Weights of a small transformer language model.
Size: 9 layers, width 512, 4 heads of 128, MLP 2048 GeGLU, vocabulary 40680, 58.7M parameters.
MLP neurons of a small language model. Each row is named by its layer, matrix (gate and up: input weights; down: output weights) and neuron, and shows model dimensions 192-447. Each number is 500 + 50 x the weight over its row's rms, rounded and kept within 0 to 999. Numbers have three digits each. A neuron's up and down rows have the sign that makes its largest values positive.
Before each neuron's rows, "fires in" lists the words (lower case) most often at its 100 highest values on Wikipedia text that the model never trained on.

fires in: "it", "district"
L2.gate691:529395561501576449498487524533539505521499527518596475547485455482561545482554424477517487491521425510491583520432443516510422554474500558631549463489466421511472373448502526411460576427380415486470471508486483540579460485559543584501510483462496462511525477484481478547474494534483524429492570499576487459517484403449510453524549475556417423518441629491556491535483569482583459518535517529534445518618469513508507430465500510610490474479503565548506507510504538598441485587454558506577429567556425490542516507374609473490528517437491432554444527500545448539599477435526553509542504532516476465529615423435506566465518483492537471505508467516511440418502475515616431523587522502522520513491548554592591560505515461464422447487389558539486592389425442486521437599483520
L2.up691:621524542437487514556555497568474417506448545521509429517512488477521556437496487550500491503490497519489499456448504469450470463540468542542464508417568415383528510493536550482423442445421506544531514528527552441533465559605500414547464561542517454455518523406485492431592452512534550501562386611464592419596509470502520603445489452444564482496449511530430477481518501556560411447447516453510549535565468443422508510467478609535561425558475437414562479605512475550419554467474511524501482479521441575467490625580495453552521455503426465577502434558444486482504472545543444425491555603502503512495401527520510438505486442536441588581611544477536590459540524524484524505561530450527504556445492610486469449589521614520505483531486514540493482483442459494471468490520450
L2.down691:418503508471495553469446505520533418414567447532450510495499422441562479521543523482478486427440541507551546472505516486510455452465436539434500551561453529448507546632499540550526414561558432464534551515568488518456521530511539467477522586490439373563558518536484483493456549543426536457514451506470467475552462585546480503493560534451519516471472528504500440469522565520540524483405492397549435545472609527523466538567454556500525488582410503468473572481527442492422486441485566486458491649565509554487482422516593455529488480452534521496402399480594503467464467452502489529468536438488588589513535541577507498543521491525510469493521431523471419631500531507524485569490425401559495424584502507464482449420530432552514523439550466447508599402471415521540498535487521

fires in: "of", "both", "between", "balance"
L2.gate1100:510524529503539525474511522483419505579519495444483504463412570437482529553417411492595462475499556537548430595466527490581414438523456572471545410435466499480518492457515495503513456437545496469477383520563527520490595505481509466506495518505522360587586518487523468617569504497467479602498536628463483460502588528477511499480557494408426554501534509537547391502557399492449496494543512528484476507575481494542520487426522545474523531452554518568459559553499561465566451502543436585490488465420562542495530473542485535527502515567454423562497506557473497471587519493482468563480524459474482538493508514482464613419417507473508512509464513442497517398515463532525497625454499547428482402507449597469532468434542508586538560531502473496553516456581580499582509421580508
L2.up1100:528496582556476472501550485517438435500489522384509563481533557454520440535549439488498488475507524413460452461493529484529546485472551452544535437460551508439516520538610463591472597469449462484583544497502437465480571563416465434460482496574584456493497465440447582501520545448441493560562532532459512448522481573568493551502517506431429497517571553470476478485514446505515540455429552490472489432508422521540518518454456502525422498518542530505444487482454546536494474443555554549519460479448504589530572464577475487519625537523464453494478447431600489576411600510448466527379453435404540572520483524462475437429421489454543538578501518499470489449454442532382489484557445473388463507491525559492538429516487514463501523538398535490538435529581550443540438479490605
L2.down1100:473583543521479461553529470521595557458491558543432599488435492468535568515410523500445555454542519540492541522525456515424387459416404517475509509550511468548516457494426493483600484517535487555553377605472509476429561454368509581547438518472493548665408529573576528560364405497526460514490474426517476515381433456464524489519564542535515418421510502533535472546578514458472378421539510446532543479495576582468469456508535470452513494421528470453594550533545500451432574536427539460525553497523561523501441547580520549501534551487455487515469503466477529439456456574604434506606541435500538458463500494589518460544467513503510519509527471506476535547471525459538595466478433531583486469601527544516462488474502439628508466506549437493503560562495450433521635526473537

fires in: "due", "having", "have", "had", "given", "being"
L2.gate1399:468496423479443561519448502457540537516437482549457583533494417547447509418518435573419499635400541477521456474560543573495484491509499453564457432548525596480445530500539428540535409537500477428529519441477517437590493578542504497450499479450622421430450468501589478539469583455562530502465421579411481498508445545442537492494502482393560524500425416533568550473439510505538533539414508466574487552471490445594490566527479538562546468522426429461563536625535423434500610450531574518523512480516554524474442448462554519525432572474435502557477512473553523487470540532516519561463494537512510523508449548605472545523449501495484494543401537542531419579509530545496552497483465457449490486548520570635558474433494473424569511571535455602518535576488493486505453414546449
L2.up1399:577547471538487526489430583597496522397471572532549539582475546567333509452570502529500468565428552468539529489523466521423443539480453441602485574521506441476440458564492482524479446501496612546555454501515469525575452579424504443530503500519481467454506518420424506505503534473495588393505421446499410475494496493541469420497421439476517547523502446549458638413512576483602513531520543494451445567528422458460470568461460502543576488516438483462511500595514523443463525607495518425494551480487579461453498411517489547592480532573434463478503467532498564597542509567499540629457431522413501443448534573522548466489428498491455598452439477434648499501434557486458550414597510464525439440505567446523485447482449489497486492515431477510508503480462409530426438407521477
L2.down1399:468469512537428550547476503570461566603466576510525437467399586413512495441448558475556533560424513607456546437398483451481480421517499533460544471530446576480534534505440447496534616469487405534435425515483516429448429558454520497483468454499519521442413525494512525550479517520608380476497467455465455489508550528478516543501477422494442489486523449529529369538391498501465473462480505500494525520398573534516469534481566460564465512544630539561434452546412446491477414436486485439497479470563545588570420586457467532535494507536555529488418410495440515518456599560460594417456504458585556438450513427535520581492505545468562482478531529531475562616601524538567496569461539477530542582501525517539414575501524478453469585430572545461557417523540574528546431496414470

fires in: "at", "with", "about", "under", "than", "to"
L5.gate470:420529509464537435588506490556445575497418531400527543611492418504558502441482485477454384541497519456511489534519516522396428512592444541532507544554599497501539470585526512431474515520402632486507522501481415384539527506466428437537528420480502510461513450507434443504512490551648516501486497542606397475591428459558442484464501480439421545509501476442531404515480534494527492519479520527550508506548473547507523443489520483520496520569480613521504497527432458474484511685592492494519486567562427497498538525538469471509452471456473566489720470482619481446476584529476615574501433502541571546561484497550587554538418460494532561506528551495505537491473509568550517467461547489414494466556488461488460482530505432508391533460459529483512525405462570558523475482458437
L5.up470:511505484549529552542494445524494475476504517449518489430543570613539561525472524508516459502479507403450513490518512367471515569622565374416512511405512465472515469479513492470507478486521481482459412450425516464467508519500466620566521456469521524512538569550419476543450506591404478470508552590549430419524541506510476425512533507529559529570522466487556551523461417512509475562567529424500370516446476598533535496357475540513429493499471532496483494516390473549520533467493492373375431568560506481560594565545418449397452536469450573506480505422473401559476523517510541498470507497470554521455495496520475466419491495507455435503381562478377520447510587516520457511459508526579478543513517526548515516502516486517561433515488544478406568507476550475451467475507535
L5.down470:524478575465426487429422405545535420542381531506486529513523546581486559470547531562550497398520503471519508422446619507513417455513469453443533486420504497508531560435477502492564542506487513538504482445512540489527453558480611417582531535450460522459467480520476456571529501530528516522517506462546489449412561508475472479612504442557411372483478555539363443445554519543455504560497512499510503520554458505456538537614468491565463519508538539483567587484525522494485463493424474438482502552481599496406485437370511550444542458465475540449483449432528525547445529535512487529459589412511474410437478455511501491426586466471473547461559556470504468465550396476396578543553538496552528539491537535444515515473486465486606453482573495501556506460553528504482536521536542

fires in: "that", "which", "what", "it"
L2.gate1627:442559547548542470545466546509500515597605541453523428614566559449515487496528499569519473396504502496531504510538524395549478531508503477542532531533594482585578402451603509547471554427454492456487505434491477517515491491524457531537458524495464448560526471461515506552495640524514524516639524561586419465435444480415489470512464519420468459457512528505509454476574560370533485476517510525609529424495537497535506602566492514449483518602509504431480409599457494458558496524479395464574478477491545578502437516475516422475521451405534444491482518613534420542529441499485576502501557619485479512523449509521466450506444449482533564504539572545505443497446434486548439524525417554542482518496511417515498460572426456467451447516448707415476503535453491526499453450448513
L2.up1627:538503493547455577487496449556423537553547597561526477550481493535435500554574457580518497567464518529464540460514507461434487472550469489460546469483471501592462556539460407573492450492583612591495476469477394465548464512492565544448440494468460552444515532537457487602449536489510501522520543477533486506532420560456555435530540507503465458456432568526494465475516612538572419521468574503487435527531493425572523492473500499462428482479522529620473427456458405507523545510424500531548511532528447436498482527477497436476509406443517479472507511585413436588479481519492614520549469396387385457549446475476490498548495506556485545520550450468460411486495422507509556511609548487470526509608456595570508443453512543519553530517520572513543446429467517538544518480449563
L2.down1627:470497484517664534610375477544613539449480460447470503548471466510553535523413438528538538511492495487467564512440532539540473410418508456528420553455525568509433501421457472482413541530450400425486444492485475463472582497485521484501536442391506406467457501520562545375456557530548533456578491433442559370431513463581502483467583514540474472499475543548481426519488518498572447455506494520520564520488509567520458494571471527528492513480494551478526487487437509473531598446551546511505571509495571603427407424547465553532559556502455530510433455462497492467594402543439504472538534465521578508542555518530501517482433468455435582510463491421474471485478590489510550477453452524592543423511485469535500443479468460526423458509525578482471493429471518507540527553511432

fires in: "of", "in", "as", "guastavino"
L2.gate1303:463426464397563467510504626554493581563526550446522539536489416482549466437475482506480520474499530481472492497534498451602553576505494489480492525536447589474483563469451443561574502505440582468476475418465490469499465515484435555429450454484566489518510451519566497520479482534591504482501411531447471571484564448494516525443443571471450368546527604460571523566418501549447448560549493531475510511514407462575544522502593501426570489482574575489607598446557517557524492540545469458567458529587507518532570519471484452562524497482439498580407500536444471447529411528517603393551483417470457528559594502543477563504486544428512553544515487559524528538519423489565365413485523515487593556402476470496507594522444497526492377463495516474465494538527443415536510487526539
L2.up1303:460577452380515499465471456502582526433433373513513474554539534497450554506508549446579474541456516460506456439467555436491468477516494450491542457557510538494493565516534452466447506507407517523489509528497444552426462547551489510476488364544593458483519526448495465483431603443556525562488528556546434443563520539465554446458459538426465579490510536455546480502501446517493508503577527574549501499514526455568498563442478591492509441440434557501614543555550443488435506489527610442578418523592454443514462565418526532486586468523468490505459532616480465546488445599465499345577594516482433512435525501453505602528555498424416534485539456511435446492557539509405538497501447462439445464530478462525470503504432605477458451545472517410462469490553504458462458473523419
L2.down1303:409460484558568469488458491481526550467575485517503581611494493462533587423527495557539514482518463509490493450406557486524455557427529426508508520559485592482545503576470590525501463490517488515579490506501415522572583526580461523534613506456500491418497499517463535456754506529486532455465574509540458500404466524511566573514538341508489445497502452451560538480580500517452433514452560529506455531562445504431472509507503482466602484520490498501481462388514550530483502465523480537491542478367523487524536502452457547554437562533493491499612549537443449490519501475463525491491481554521564573502444507532454520522473436527531468559551560468464458559445465458485513539455558504447525435485526549496612540466442484537568566464582447592488463470549509497487518521461468

fires in: "of", "to", "goes", "gresham"
L2.gate1235:469460549444447376469545498477477429567493542442469463516472503565520542592489500467532521511470509507500508545437492518642565527626515527375531465527382516490473510501519497483530444504508479544511485543460495434465530479561587506555622470508445463562525518419561452533472467439390509525520510481599392493434657543491538462521504558493493392585453540464447450488495528543454611471482508517465536468531486518505488515420516523563585510486520532497468516470489520484486506493516496457513492487448509500565500519517527531529534516485628451482439473472571554444512501455464495508572490607530493502471494552476535540418560541492515444465429579569561460534589535529443553555430512517476496450388568560527563434581454477461466553527594521503555466506596475535437421510534457
L2.up1235:432543417559519518521512553527514422460546526535638591511555517499547466513479554565460540492469481479470467503570494492507538553574556387556521569457551462455466457485464557544516491564541534484460409519511531498475407478606511502474448585556470587497465424496495440566439561476556515476518524528491473482473535491566478508498461536432416567528512465468507510528497462536461492513602436559427447556501520461460442502527508483548414508530473459464454474574506484541522648497403587521518450527513491511565540452480524504571523590589481461465465529543463488547512479452448506492566519450543526354499551461450530495437500507463524528537618545564554526484528536540438450561513532471428475466479450396432428474560501508548527513465532575492465476481487492579472528450480523
L2.down1235:404587562421478426475557533568483487558563474474491476467476517489499476473489519506489560532498454514508509466494520559484510496485427580494521481475524508490449441545618539503534554508515572577455590561511487492527496541466466449472523456446474466532493505548526500457555499492556397463386521519515558509602476471530534395429463481554586497498419523535452533424493544495439536508507616509518547562479530517533563540456454413486534553511491426443542421440404512516520412460584521575442569453537546504519473435434461585472441531474488546522572496494477558429520467576534521480462476533461458533536468612482430537489539515428541514585516561450491504478539527424578562578429470606470489500508566488449497463480426467448459575402528425443438551578509512526516464548520484

fires in: "in", "the", "at", "during"
L5.gate1972:562444429462584554517589516455490515558481494469530476569446517565579462523464551495439502502441530542481556447582488483566547430485474574548609489567531410520591510421629468487443505507538376481513502549487464587437483576517605538565486492487537536527523426566509518505589596436554499503534498531498475607464437466553449525545521516440508451457522439559505528458476572493452505546465443499529510488461555452544508565548545460451513433534469533434470493451376445490438513483524505546428517477454537563503500420518515535485538378512494451470537548580569604536531436389514432501447505508540437436440530458480455452526518496459523478475608538485508492479493522506571487485566406471488530544582504487533541491463507496548492488472535576472556556463505518547559505553597555
L5.up1972:464575513493515471495497439545496523451502465500573449552508397465495502560405501557473459545441483492480491447563491477503493529496540448497594420539552442473379499506443428499570503442382532489573493485528428423372533571542537454515465498553402493440501501404501495502481515480541483547441463484497515495465546512518561454457457451550473494453537537578458474535506493563535484476543547520424486509519501488471453521618503486554556568495539475586562504614524424529583505508519504510504494482484482475497513445428479431527505513514538597516470524638476502542456526520461445605526408467543552642491578450583476578535415514505513503517500586494512450502490566439495510589441556546493430520449566448539481477537469386555486481480407549548549559427429514492505598437542474
L5.down1972:572467533500548566471465443500580492514523608576475463470500516425461510498537592404491559515510524501534458399488448548484590471507497443455555561416490511546534500511421445400436508563430526510519516414438493494525417450480504439656492547506543484530477507465476574544354548491421441509518469482498504496502391456485455524545470539537483527487583441460485473508551439456523475480514595477570549507419448378542531465474504623389429416508476394429405522511478480537471446553574499482429542511443478476504447557605632451467513430462483530415458503412475495487451509432517486515577514472644485464529486504447514473543481468652474489526580464524447515541514479415534477597483490569496497473463438531421529579507506499476562431564556557384463489448593523445554473534500544

fires in: "by", "in", "4"
L5.gate1597:536505484494507452508468485471503588538571574610510548525519481431506405440384468502495393423630569497479408457563442448491529565448510454471469530384548462466495512486475410483454494442449497558527446585506491526427503501468557549548558442519435473513487528501587492525451457513539517533520520532505532455503479390493515528516547487519372558565552575478488567461498399430432502440395563520538554507540554408469466437547585485535517540482469531542438478578503556410492501467467471491472501500560464485496525458505411500479441400574487491475490578385470486558414489551494510458513490463449407509443515476429487502463553486475527522479407399537618505502471556608540371535521576512468462388535521517414490584476579486554588570521532452500504498481428463464455553534499548
L5.up1597:424419476524480534479441522575451560542475468509538526468469516509515533549416533402433557514516512469490622473540576578414543423441521486484465507490571579411484567415517457486450434537592451501427526525469498490464405493511568510520532526497541491408508458547528486429542467504424442614550478449598417513521475479559594582438400481505504482403490521547445524550558574436484504517371529459552474519588585470565565438523567430536521479529495485583459484608594517504500408551512472481457474492484536489476468519545545376487533545428458555498458511556425510591480507493524486496409480436444525640566483412476474499508502533570487464511509496476531562529485495543540545493555532563472583513439444491528572492532544457535533539561540508418533521555497560436509414502522432
L5.down1597:576524469497493537503487470510449525583446617490569473450541436423422561481402385521521515527469470502510439421608516414466484502501508440543553441467534517459455427537430397517517554563476427471540558482460433528543587483509602454534509446499497474540543530590593521457551526460559575448462511468455489472530557445417502472506532445614517428525548445486491501528430522425459414516457514464523454509512520546484487564515586485478514488441450559528504444534433546472486462484486529486530463562489583439642565561502503445543471461456476509436557628528535552417519473462442555561482448494455488481512484541373579475532515500467519498473481513494516462453505581532455421493498449501437507429512399499435534520480534468502500546541473593434468556396478605506388541561516484

fires in: "both", "between", "either", "two"
L2.gate747:489552509508398445488508539361410508459465437540553469402505563392545529493464423466525504490480432503492504432458527494493415524523499619393538465483455474556491464560534524446484542467483557523508505573416546561492536536520420515548479534480451503481537466449426482482562596468463564614525517498470545429637466470513545561475517542486433514429549463527575464512578483547436516545489460451395508539451478521576477421521500424368558486526514535502431509492411439503510472539519508453449522415457505459446523614515458475370488406556494466512449404485389452486554549402508560554472496520432392477492540511538518481537516433468545503483579470475561510421529489464459426439500441515456454499593469500547491541487574535498555470525475465496529481576571458449420510563568461
L2.up747:459442424607463493523601458440474503451578549501465518609490483456589491559461522416545580471444507542458488423531653555531414561459578490480420445473498453588515464533556554561551526556605466592586472525519517500503485407528472472572454499380479533559525475488422475504580483482449554522467521445454520482408515523482520537513494518483435454512511508514510495518580458496601493575457452569429438498499508470465509469366487554488495473507514458548480488574470566562416419484410525486491472490367526547474510516564401450465506511607493535472506573513476422489440511524467559514599533479419508547461557564418536494543479453542433523443531501532532494636616421525557440473530489443424547411498598598503504528512476502419463491493538475541478377493477471393486499545475500
L2.down747:449533562432607528555481499572537492475455438439548515396463542474452508490469516474493501543506490401516539500523536435447506413493477548457524505573525489458521415568476574470430516579506477426385512536469433497511490480398570528454489467565458397489418461505566489593517555438524541577425490468491481487523460443502464545450475467491461523484486545558561417497343546498430524556519535374508550429516522540538488510513465461487533558462453471532480483499562552501535576469455542470517463454519472542523596570353498584482615539555461458520543374496503547529500495497535462524443444545525475548502505420542611410451464443366486491548420474476538471516471547473485492512542468566554489510482463453523550482569438524558499434504459422458534591555504421580489493488572377

fires in: "of", "all", "both"
L5.gate332:442506560510571526542514528471502553434617424541464438486491473522557439403523470520477491569473540559491454433593423463490532472372566473544496423567498498483489433459445499511447513566416500538569455387547529650478560402520375554541536440546439458528466454493476534513624479545515521468599493426578497549498446576448555553557474558555501480483457551597437570536499545442523435434503484466514486510571441449485522470470536485458541407436476447478521549453502505524600510537525524524482501481467492493569415529539632675497477524572421420531542472473556555462490480474556533542506456529513468451591420468523552535497514472561542496478511550473430611515430439512568513438440520501498472484496501524504519508494507612480449540584462485459536392462549467482557480466513554
L5.up332:510578552514507596463511512500408480552495548474496466466471534394554478517514485533503485506470554519475592566542480508497539407420494563475557469394471459472463515545497438525529560521520524610470470414547611564458407469511483513591570477436396588591344514516441482542593459535533493503487440488487494490488434441496468500515402474478474661477455468395539499513481583422482473497470526505476461493533553455470476481420474508496561492449468500558529482496514471458523540516559391486501447557545497415428503494481550409543475437519537549466523449649550580515584512497555536480533484465406432461577411537554526477491610537544474522536499569475522546483495403475470538482477500543493550511505453530414436433467447546447437539596441488475465544452498530487397498479485459
L5.down332:525577510445543500593502556498543421489423452523428455568488501568518428498467477534487529476495508463516386448397490428456511586520531590490507564517518548510529460411449572505468493476502404529539479542596403448439516475502524452542445525530557513458487485507459496484292568369494494487536513535463444459497522588517460522621576575470498391494524486538478456484560488451505452524507433458541412473442487573515587374481520511512559495578500545445443493559523515577506562505436517484466593470403516447473505418498479489498526490470489519581482605444441474559445474396481467441503507533533463598462595520473492510538424535499515479482470503527486480510402598614503467512463578478574469524477490557575528490450563393535576475484558518429394566587463460543562409472561481

fires in: "to", "than", "from", "with", "the"
L2.gate1192:516531537535476547491588537532381552505492563422531550427498542474514601511534486506573425523546467502463469442504513451446442512554626472477453465402527560357456477480541498517483483525509490442521548520561477506474526508487524513503478481492449429390511528450454534500425514464576395479549590479529477439479526686401532466469471488548505507474468556553478444483432555462558493436429497453580438479573513593457528530461535462480444513484437549493460552649475461479508574567472560486483447503449580479478515487527504482529489484445504592482448547475564392551501534499491564465539480502474561454576424476559446418408451480560514437422469510441547579450476505486505552462469435511486514464530466460494547437536499578482442532428473376502487571465539522484471441444469501
L2.up1192:517510572481531417536494552460487511520552540350548572428519482507496525522445479569464504459484509449567361465460467492517535453531563539488527489517474514473545550498558450480557556423524453505526528473555532522484538465414450552578558469561554462537456507540453482501599573421597370566433504437600482517575479498395559526494482558501507437438423559553524612510424486520449541451453521552596547524562515495531495550479553593511506586491501540471432487579460394505555578537507478462545494515465436436472455489520571516499439508401457541503604470527521418499416551531528524583469569488474538509545467446437560431331465590522503502534515473452595512552398499478478520445454528524512511531502592485489565453529502441493489564573426461455534445517566479390592534485463501
L2.down1192:613487493575416395528550390552424614509383504426483447491479512504512531558588548623483441483455600487512550472525547453549465515565579537486564505555499489452502531410527541490418563509576440537396533505561537542489484489508480403501411420482465473447497488454462470430552467462493554518447589467409384471556488435390468490568562529464472426372443488600479455488522517442414548492552496487566467499451531457390542587554475477507514389455491470543496516556536514466492538462543481504548546491462506471455557642477539491526532594524444453509443444431563485545561521516515521460535467545467432471501538539523563488546431482568530422566492474536508498498560500447478533462476550614541522490456486465462557597488569508553516539591529467505595418547521521564469475447495508

fires in: "in", "had", "given", "to", "reached", "into"
L5.gate838:499482458572471490548495494579469483476515503450539560462405514518553531411493480496481503490607515530515417511380475502571594544507539518540560557536463578468516560555547567504510568495500440399537527556493613536512512447484510506434508504562600549487613579519486492512541489441467433455399457446490566421499449501496562520469531570468568494550457545453523446536566540468465570523532543561416398488478537514563424560457449425546454451495465469534518462512469441486513438450510509470515504531486444435480466489500480463509439642387512523487553505466594431461436569542454500544493425447534523499458569516511477492495491491514437459466369472517617360460543465594498437561459437478471493465441548545484530542475495411486486472519523491488586542550512527515566466388525502
L5.up838:574565516435461610453456491510529521551474596557439607484451506523488465455529459505479476505501427576494485567539488466497431468513463431478619641493496528416572553543569480529513578453448543476465476486435495507565520403502510495526495515520565537555508579477423490532498454530575612560521537570489513460511350473446540569465472496512487472518519606455543440527556513505462413414566608416427493491461477475563586500532487419518577444606469396514586527497429451442629558483544511492573463544540493476453468424558491448458409474446545503510416568432496538506468514542544499382423470491504510431447480541478392476374456498511521501477427513518528496497479531483520519633535443489503483514420545470488525580477488456463583406461399512388551539511467418456434482486484540
L5.down838:555524478487424444471447486427502621537463501486556566529508584522508521476530425559503492527485470452568424515452559387496423505423527549422415439456473434560557460488527530521496461535401577499467570530506553452543472538527524432509546473503493539430558530484529523531321478405460527474468558508466423470580493537502460485489377450414494500463516501474528512462541477543537515556527454616605487443490545485527554573513534539446439558564594512485512464476572452534517492515474531519502474498535441503574413524351529451492613598503485500512490511582547514518439506503498439533576507544536480529351607466593433568528535560482457494450512504595494549462553508511502492428399503452498576505457562519539582535468537476420399507516497428491523499523494567533538515554525531

fires in: "in"
L5.gate493:555524511512484474496509474474484489500478553403533441498499499488526562568526448501500409508508552537427445417437506485537428545374535446590540489540508484390440470571513425494471552509552433451462394561480593545531548460538577542515514425474481459574487457489667464512632418614534572535512521513424552505476443543505500581557504441473473443498476495520508459468512538514449450459578603405613539511525462517495467522448515466500400607503558525492539495594500439482504520557507443500535474544440534496545560438569551522484472539467536498534503448547441528549542499467532366525447499450521607502467539552481502590466553421590585513512497467384611483543514473627550479538531556482452461509463487524447528544553484585469484455478502483523484507533460438446553506553607507
L5.up493:516540503535537469518502407549554536564452485455573511523466503559511576573523436538500403486494481540450514458527494495567539418492477470518544477580532499401442469521511497498523534428527553549519479495448568452508568476558463456521410450406537459431535550427571461542521560513553516556604497460497453442540545499436434526540412571494484598452483555493482424549519455483468473521454476456533452539492574420571507483445485471519467437468440480504513401637532452492450568526607559545474432444507528491472533532521476397482627512522552478405532493574472535623546504561519536526509509485422543599520549532443408553464537420544444545498539544523518429475484515567442504500463536468475420486486477535426590494552417470422501498563451476526536540500549530430398443529529423
L5.down493:447443456562432435503590389532551473484508519467428460522475484488549603576462457455513584507494569533489539511444412534451593442479508407421428607536429461535492384474533429553582533466461503518566520533442486438393419453438488465583546470490558481583510424506459518612506432560470506542531432407496396437509499487520468556533529462515569496570522582524571492606508513469521435542464497501465483437576484437512572522523524586460519508564491515500444520550435535502636485516482409515459541487547567557576544436487444496454517499522526521519501602480442455460441601447474454519487478470481519563493430547495437544576494532583548496531514548480426558467458608490538509548435520495573523474518470367569520519482547450438512505604472546461429533499481481441523492431413513

fires in: "it", "this", "he", "they", "these", "that"
L2.gate1704:512531482540484545484484527577545478472588611550484481549509544511470621503534482468525527470507526511603483479542435485528514542496524524573520487473458474529499505461522433579470470526442523535526526510555474477585464498513469477511474531514432427493558440530577555492556490535501555537518461510555451470551420547455563542468535482432486476539431497509562525432517501475447553512623601524514452534570456449443414560458418454466490518400502458598480472595604532502422632458490454509497542578452554549431540496492520534456537424508586429595571474508412476551585490496550574506492467455502569470570531500530462432457506441459554492411501427456539523471471453521448489550491536516501521528538506526524484416495509579499431498607454652478467495428479498515526426442466417
L2.up1704:480528508501520588421448412534460445508485477490451440429468489476477548561510519416484533580432551507479481486508539433445514467464491491517462484539415417487633441470494485537495461532563522566453491452582549486557369401524504502509472471447446471493521540593487597574540523516483404492582489648544466541495383566432544539536402419517569550443513459429631539509531563462433548499615584441492422535608517467494479490500472529592509496537414475577489514513506529520472551562558539522505573459474494461450449624485550478490448486499554366500538541584435498494432482523417461588511428510532518487524496491537483483544499360546494498496507508538520542467452586473435459603524604450474471515524481575509464508527475538548546432535448548505454531471543475460490521520542560
L2.down1704:555472450433539423591476534452535500417519521540466534514536492475527508553537548467497470486527498481559513463538490470537488524387512568567494506486495599549431508455591467490532518515452564478575451538491397468368520545489502497589407522463472473493525391478586473443327546558464465465479496487474568493478548499493434364471487474512507514524498471565484561423569465545515528494483532549475430513447522524481478485458541461440512398530479557358464588487516494418561461471414455481467568505473488509509407459455470510486544467560481474486529466446555414482506525461517557448560461454422524451456495556438517536472442524534440480467500414442504489535545320567543515459551465497486428589462435532469516461492563446417517486454485498530405500491576482537427442431491475

fires in: "than", "top", "over", "around", "to", "about"
L5.gate904:450463552466546537543500471435377512474466464585555430496512474421553518489441566496566499558502515456594461423499515515436459506467482444470487468422531475468477526499413494514511451533421512521458529578456450590458535514494448482484391519559467484466504482501560532582479513532599519496405543458525564437592487574436532432560453528468451538513547583389543447512533514453392445433491486503444480477509472616452425558494456448544481525472524512504483426520494441555535475596468563493464427541498524535519558581426463429514477463559545579500571455537550414470525533495468526492470467415477497482487419457493451471509464427460518503409548593533449468395537507525466529520423556440459479521478468526359515580529529515461543448352532499517475498449495611499605528388441504
L5.up904:584549544472496484454516501488546595530521501576536512513478462475483515439461531531488478563454500562443492555547458549430472439490578541467469594443509435576523505526464487417432484461500537487499508456520438480462562430502516468530483463575556583509436447437456543418407536555544495501495530568488449513571424554514434512492544621500475511532481488487518560512507457533473519476464453386407477465497480480489530504557457483498496485469546528499423481525445558488515554631518525576516596576477497437568468588476470522517406577459467502454581494531505488470588469522557490536495456362518531519486520502453575481562503582566498492433541548502424466552461500473502530413488523401557574610443631550555486492395604477474526442423518411441373635552454494592517533508530488
L5.down904:505461461507383468413513450513425435559501530546513520587527472569538511503516555579527545496559577512542482514469531524506510472418532394485564580448431479450494521457543505531513521487501526520474450515595492449553501390472651436570454518524430464475487464374402612486358505543646552431427519447613471478530421477523460468535537546433463569437453585464539482421457524467502500453584544517526522562543498480435576470583511496456446500535478464459521540549491549479493406514426539396475478486480431471509546540450554589626476450556509503516563477517537558386485486459404504480563432440530520486476509514504481485503502460568453563530517517554498512513459452482517482441448443475480630574528507530525466547470575469455561481494467450468553566456516371554520464578496439

fires in: "of", "in", "to", "a", "the"
L5.gate1810:477392527460435440560520434430435541561485521541566596550586491540479522540512518506492444497397540491560474525507460524514626490493540512508412537508510496473517421532513567542460536402496476480562521576461500526532549429421449485547447440500475444550508603513477515450388501577529566455371524500600465556599479484476447451470480500499425497456451425451488439515537489453388514503442483516601430547417499485495462534515512464555425517534467399443503538451334617572460538485472468379492463579537523520492464548461480460439536457548474513540434469455483490520506416486531531540443532543442574566476509592502443470565533431508561532489518534462511541515601536543513468545437496432488477466486516472422500467558476506440450515457469494548507416549553525352466465508563471
L5.up1810:448437444536555414424440643519534479508597512501551498406527449482548430537520453514522512443543503474473480512554469560453448479516560563540439481455540575362418524478492510619500474510503458475432446451416458405477545550388464625596481435480413540347503495559593473413550463459502553514518604394543479483594515474526468551422509446423485507457505487467541495433588499502548498573488485467454519516611491569509440443514578457535550443473512526492511451476440525476443522517476552534510450377473463444539453464587500494506594474563407518538565507559516412476565477440489566492506506502522531499445568454489484490475502478507535473488475468499363574499472558388505446547634509421478575480492528536438532433552589478546520490529516545443403577485554442570392508489568544
L5.down1810:426413530443482473543485465423619512550432464488435617450443584479493487524443435462549532538481508536488514462485542516480466526593532473386472580530460435525489551511528528449468503522592500501556507496504561560480445525505441455481511505512460646544553466534430462498401534536463531487542445484385517481457512526447528507519481515600499491546443520654456543390462477439476565460477573537484547452550513460451562467491498385499477466498419563476479387591536526496511511515495594487426521505530459457512476450493449588488548534572531462443549549490541529450532573541436535461477469552530513481443490582516513544421492411468412462459438520535552513481504514551436514456465536475477538493503571489620477491417428469431525493488485453548461440553487479439476477399471524